{"norm": "rmsnorm", "norm_place": "pre", "positions": "rope", "rope_base": 16100.0, "lr": 0.00276, "beta1": 0.9, "weight_decay": 0.022, "dataset": "wikipedia_en"}
MLP neurons of a small language model. Each row is named by its layer, matrix (down: output weights) and neuron, and shows model dimensions 0-95. Each number is 500 + 25 x the weight over its row's rms, rounded and kept within 0 to 999. Numbers have three digits each. A neuron's up and down rows have the sign that makes its largest values positive.
After each neuron's rows, "fires before" lists the tokens most often just after its 100 highest values on Wikipedia text that the model never trained on.

L4.down74:471507509546540489470496496509471502502517504479487494516519483505506494521514472491515500523529546506481534533519509532503509512463467497503524537467504516482530519439514547455521498522512514503478496501511494479497457510507540505515524463511484446508475505477521488477536462478487510492
fires before: "un", "and", "iss", "it", "on"

L3.down356:448484554550495527475505508535521523465498488461510522517446460537523461490501532494521487525517519528535474513503491520510473470518517515528473524502496455527543511489505496515452474468536496493506543486499499527522581510452487532487493501473478517522485503487482445496489508537515504478
fires before: "ul", "er", "ular", "e", "h", "s"

L2.down7:499496462528521505504514515469530484513499513556485470519511518512503502501539482485528516474519489495480494512505503501495502452496486525522514510487469498500471510502523544482526509474473522456495473492499497501499422472528462474481508504504512521474503509515496592500501506515499514515
fires before: "art", "re", "r", "ate", "at", "ill"

L10.down24:501478490473494494525502496521499490532513442524467503489521459482501476446517503476491483471478515494522519495468500553493498492530496503494532489473482470452528500476527518436463479507531493486526517544522510464530507461484445504497491507494522528539538503467489542531499479515474463480
fires before: "iet", "ial", "r", "i", "us"

L11.down335:464495477470494525482514473487530494485513522512525498500515525506510497514502460499507531483460508495532530487450468481481541511447506490467499560539495497463470517470467499472520498492532484482513471497509555501516496506531446529512505519493471544455485490528511494484483474539491488470
fires before: "|\n", "|---", "|---|---|---|---", "|---|---", "ent"

L9.down171:504475531493436502460472489482492472496498544515485488526496500520515476510509470519518490505515507543481519521481487516476540476484523550556551476496480500475485553491512492461473473511469470479519524493517523495494550478504530508497496508459496569535524534518498538528494546539507526510
fires before: "ment", " |", "ut", "or", "ry", "r"

L21.down107:481524501540572489489515542546477498508498517531448522506501492497468477509504525477525530503471473485502489489472490480527496465511482505526557532501488521466440508506530523490478532484488481491520500525535541498525449495512503529468496502477506559525499552514460553526496531511524468497
fires before: "art", "ab", "r", "ill", "ated", "and"

L10.down130:518518476515463498496455447487530523486497469522482468478489502500535500511481470500503505518521516499443510502536508510488487504533535463497472478500533513495447499511518524557487452532510513502446499497490559488544520482542507525505507463465550519478512496519520444493463478482495487518
fires before: "ad", "ral", "ri", "in", "er"

L15.down100:522502509516488511475515511473450475497463489513502520493486541485508514499521467501488538521517470483481503501450498516515511557454537516475501510555481527475510472483529500475517489507495474460523493492509472519497443519522531533530475526486508486546464478500458554532466483518456502491
fires before: "ing", "ed", " /", " of", "s", " and"

L5.down441:504483488519457495474472476491481542482449506501555527531468546519516532499460505529497485468500496511495490480509509474500509493515429459474535493512472500542437505526486497504508524542539553504495499507486508517527536497534471487473478479487508521431492507524521490485507493491524490474
fires before: "ers", " of", "\n", "r", "ly", "er"

L15.down200:501494517571466499496491505518502512479504489483485524520516518486487474539473477535495512522499487492444538473456483489505492491494473513469499511486520537509512467434480509493483493515436497495517479500472508517522504492510528516510518478497473502508464493520541487518452498499516486528
fires before: "and", "ain", "un", "ov", "on", "it"

L9.down230:498471490493434491508525469524489475506489464523487498490500505507477505514493443495499512478523521512489514486475470526501540517532478486511504480526480527491511486528487488503491475467514512500502508526473504550467481478496492492509467541507485562495532507527499493463499529573462523494
fires before: "ing", "ed", "c", " that", " the"

L10.down3:509485524572495499503505506512554544475498551515508498476538489499487461483488484475477526510481506500497481516496512516514512487511509518508493524508476514519428519510534483460419473485468478492494480476524496536476542506504529448500490487477493527499560511480481471497468495538485503451
fires before: "m", "ch", "t", "ts", "j", "g"

L14.down296:462486472493510527492490504524513525510499477536495505497514474503527532482499529502505454521535530518487511471481477522485505473516505508540530490484512548500520461486518477469435487488487499478493496516531480547560514492492506502484497489484522509526514533484514555495516495507488511493
fires before: "ut", "er", "ial", "r", "ry"

L6.down109:559532510554485485474483489436471487468515490494500505494498493495483484491516444447459533483518461470487498495500482471483490473479450494493516467523514493441480496502479478512437443521511502522514499531540518493490509542494506540520507511491514500511464455489495539465493497515475514462
fires before: "s", "ed", "ant", " |\n", "ing", " to"

L10.down363:532517471504498533498513486510512533497471495474475495487504504530494470493509511514479448477541470486503461489519514500493521509491515472491500473479497470482427484465522519524564465516532466492503523485528510456528448516535473507501493497508511504486532487493546457503482458469468470470
fires before: "ad", "ral", "al", "ri", "in", "T"

L3.down230:474484566526493520488494508532541517472494460463497515494442473521512456506519530490529492526515514525528470499463493527512484472518506529520482520500516473512562527499516497522464486462531500491522512473517497532516602493454509524471507513479476497526510512504484456504520519521531516481
fires before: "ul", "h", "er", "e", "ular", "s"

L10.down108:486475494562517475511465523511498515516482473529494521508503547484505501558496485486482487509494493536468534493493493502512536463490482533526475526429506508503514526444498544429514484479503523499496519521502525479502510486505535501503529482505503473510449483490548480509504478482502484534
fires before: "un", "and", "iss", "it", "on", "ain"

L3.down1:520530510534512516524500517545467522510492501506483530506526559500517472471522506485528482502478495541502520498545494542489470503500500496487510521529485510502475510459549513512509503512526530527507495532494525537503518506512522547528526507470506444497476509502472425457502511463539485540
fires before: "v", "d", "n", "f", "am", "c"

L12.down405:493510514510482486502512522514504444516478481468461463492451490488514493530507511454540502470533491563484496512532528499494482473512476521552592523498483499507427516520517472511508477483509508475508510517530463540515517525482532516501515517486536543516538517521512546498448520519501522487
fires before: "ment", "or", " of", "ry", "f"

L10.down138:472519474518552518484512508477504445487466512560422509486516521505511473490524514493472564504515517503499498507510496482520483447491484503526520453510473494490478513500500522513515492546510476429499479492562501488515497507500464498508500508517477568496490497497502551517535528497512498498
fires before: "ate", "re", "at", "and", "r", "ation"

L8.down25:496525483536540478470523513561507490477520448456494501504539494510486517527509503487505520477499501498498530496507504489520549449470480533506487541490493510532498579474475545460494464485477495476497524502504498484502502527546506486472525479517473471494532516500527469492508484468503498492
fires before: "and", "un", "it", "uc", "on", "iss"

L14.down315:496508493507495452504522507507488489528490457467483489493445499513513525528482491531506536489467522487528523495486509507480530479496497510514528514482517529511545512473517529481512549471511537465470485561491452530496485460498507527524489513491484556522514506517490519483467533524513524487
fires before: "ely", "es", "ing", "en", "id", "ed"

L3.down447:492509511495499488466515522542539510454491444475526500517499497474526501513536501491485486511527484483492477510500553431501463478499508509529501520482487462489489476490511541502496469502487439477501535510517467563464530490549478483474508517506529481548459489509529463459534489488511515497
fires before: "t", "g", "ject", "duc", "du"

L15.down283:492504504488491516509498506547489503523493498486484552542501502499500521539502449503461485531481507511477531515501500505514518531565540572514559524490544532545470511482451516538489519497525478533495455504458501469493527534514512548465496531520528510522496516494517528475522452516502499495
fires before: "it", "ople", "ice", "ic", "st", "ed"

L11.down6:523514513465489495510503503476507502509481442513460512516494493491479500459504469493497481494473513495501544459456529550520502468498519484495539483465482475504517513481535527447463466465514513496512557488499520497531496467463446517522497472531505488489508520511464542540495480550504484469
fires before: "al", "iet", "us", "ial", "r", "ation"

L15.down182:468489512523475510528474524539512538496459499470495505491508482494525498492466476494477538504516523487489468533468513477506488416499536490498503491499502468477449527531525513471472493474465499457505485502514508552454523525551476508491506506463496490527512519526500484518528503504489487505
fires before: "t", "duc", "g", "pe", "du", "f"

L19.down403:507484478530520454481493471531499500527524478526493540493535478506480490512496488507518489469459534474533513516529513488473519470486467546521445517472468505510450548466500519475511491498461491532530534518493459509514497491508530508518523443498498465514489504508480519480480489464464454509
fires before: "un", "and", "iss", "it", "on"

L11.down252:534513521573485516495510529467504490525507499469532499536464528462476520510529474507501559519559515472479465488501482536528517520515520502485526506528501493516443479526539497493558543518516522492513479475487497534475529499519519466488492517525517533484460520501514525487505487494486472517
fires before: "ational", "ation", "st", "ed", "ing"

L9.down210:523479506472502536499533473514498492468487504498482498528491475547525524516503511522458483473476520500517532484492461449507564528488543495501481545504496532449533436465471477435454481534500472516490498497486521483505515503543463502511509512522488504506463506534522460476524510501482496518
fires before: "|", "|\n", "|---|---|---|---", "|---", "|---|---"

L5.down236:516550489484456527499487486489471538495476515523564480518498477493487517493493481490513471490492465502527444459497541473496524507501540505518474509522508505540471518528504500490450484446542495475483512478529480520474533483495491527455486496515482485539485489493491465510524502490503523441
fires before: "ased", "f", "form", "i", "c", "ase"

L8.down75:488511479513480525507503529531474485475485466460585517467481463494524489543458488494500497503522469529502524481502473482503518467526484517517497515479502488533496518518464522484507483501517509537499518500441492459563548515488503522470506480485523530471506519521505524453559492490469468464
fires before: " of", "ers", "it", "ly", "ice"

L6.down105:551495492519486494506515503512517472496500485560514485488446506531498500515512488519489522504508504524475525510484508411512503511493491515499480481531503494514486516527526529475503488495497475493539489510486517542474486463505473475473494511488508511516516516526507547437528485542477513447
fires before: "ing", "ice", "ed", "ic", "in"

L5.down226:503494496529506465491489486514450507486527457546545463503471511522494487540498496503483536485479496500479488478486480441518501508480479489447480518505486517455488504501503502521479511485519478505500502463512493506512472510486524491506462512486485504514472473536502543510478459549494549465
fires before: "ing", "ed", "e", "es"

L2.down1:474457522481490494530496506507502487534511455500459503513500509503478480481473476450473504454476520481513520452457501571512485487514471499509505475503508479478521493520565488494485494522525530475510502511504509521527553486472465460506506488529501517549530558465507463507482483502481515485
fires before: "iet", "r", "us", "ial", "als"

L19.down182:455541502485518506493494482524501518461417491505474485487515509459524501462480514502496478488526530517474491551471504481430504440508541485509515500513502524451488555525490485504466536517459488476520509493512482572468515485534500514511542489477503504533507494504471465496542522503489495500
fires before: "g", "t", "ject", "f", "v", "duc"

L5.down312:494481480448481556479487490499509489512507540518496497505531509511518517493472477465531526456514519500489515475471469538488547547479488510445498524502485484518512483467439536472509511479480479505514498489518506461472446506565477506541497505500481554471477505497496462470520509506525498484
fires before: "|\n", "|---|---|---|---", "|---", "|---|---", " |", "h"

L4.down287:540474524529525554495504513490491498484524488484494505509495476489490481504499506526476468493499512437497534540516472543501487456510528514494490525504462519456511459485440480491503458468474502508498497465536483501508449502541499470510508526536507565503485483494466470455534505513502499539
fires before: "|", "|---|---|---|---", "|---|---"

L3.down53:497494509469488490475497544551512523472468485507518489504510511486514471466520513481478508506514500491478472532504518491486433446490551490546494498498502497484485495520491500458453472530498496499514504499509525553494533481580501495486531519485537489546511468520478470522526489518526498500
fires before: "f", "ject", "g", "du", "t", "duc"

L11.down160:500485522508483472492511476460500453471478488536515500517469476506510469511526442489499520502519501515489511555479506461546502438520449517537507470487499503479459538464502504487511490494494499525482520507473479496469486485466509470520491492490476563486521519531540494520419545526520502450
fires before: "ment", "rict", "or", "rib", "ry", "r"

L14.down33:465516507482514489462525511552535516472455498493464468477487512467516481480491477478520513495502468499488492545488533477439498467528519503511475508508505509469448541516492516478486501502490476470519465483507495556477537500544486504497515490463503525534494454484479446483538529512510521469
fires before: "t", "ject", "g", "f", "duc", "du"

L10.down51:498454467505508527491497447493511497503480536460516522525526501522536527509518461496480504458480516478535501543452478489483522527508520510478512482518492508474456490487475464461420504509469520489540481504486530503529537471546448527500515537480449550456493486515510471477511479504507491512
fires before: "|\n", "|---|---|---|---", "|---", "|---|---", " No", "re"

L6.down369:484534472510486563523491502486466524440495546535505502501508496510492517509498497477526485476493468481537484482485514517525543466514537481468485545539532508516507496518505510457483500472531505463542507469515478559479480499501467525496482509494502489528516502489478476569544512523503469443
fires before: "f", "i", "form", "c", " in"

L18.down140:487490482537504513507493495480471503482527499454521493506521514484494475537490482472543504511523448468492470519499459530481519470514487440442516530525493518483485480531486513491445523504511503516506536484522535526500531533545524492495480524512506569492468486496558557510471507522481485476
fires before: "|---|---|---|---", "s", " to", ".", "|", " in"

L10.down26:475507495515524465480499530464504493487479548538444516487468489484499477513510535497490534521541545499514448491518490505549538431488499510503524486506445483516471491493477529492483488481497480464489511486557495521497472501503432496468488487504477550512500497479522542510561533475506512487
fires before: "ate", "art", "r", "ar", "re", "ated"

L2.down155:492515519520509518521510530533442526487526508510459506520519491446520497491482508488531498513551525552548514487483503537504480485505477493512488550455517507507497478491550521457487436472467535533483498544490486517504507521471530512518497513508543453513447511525471498489500508453471505508
fires before: "d", "v", "m", "f"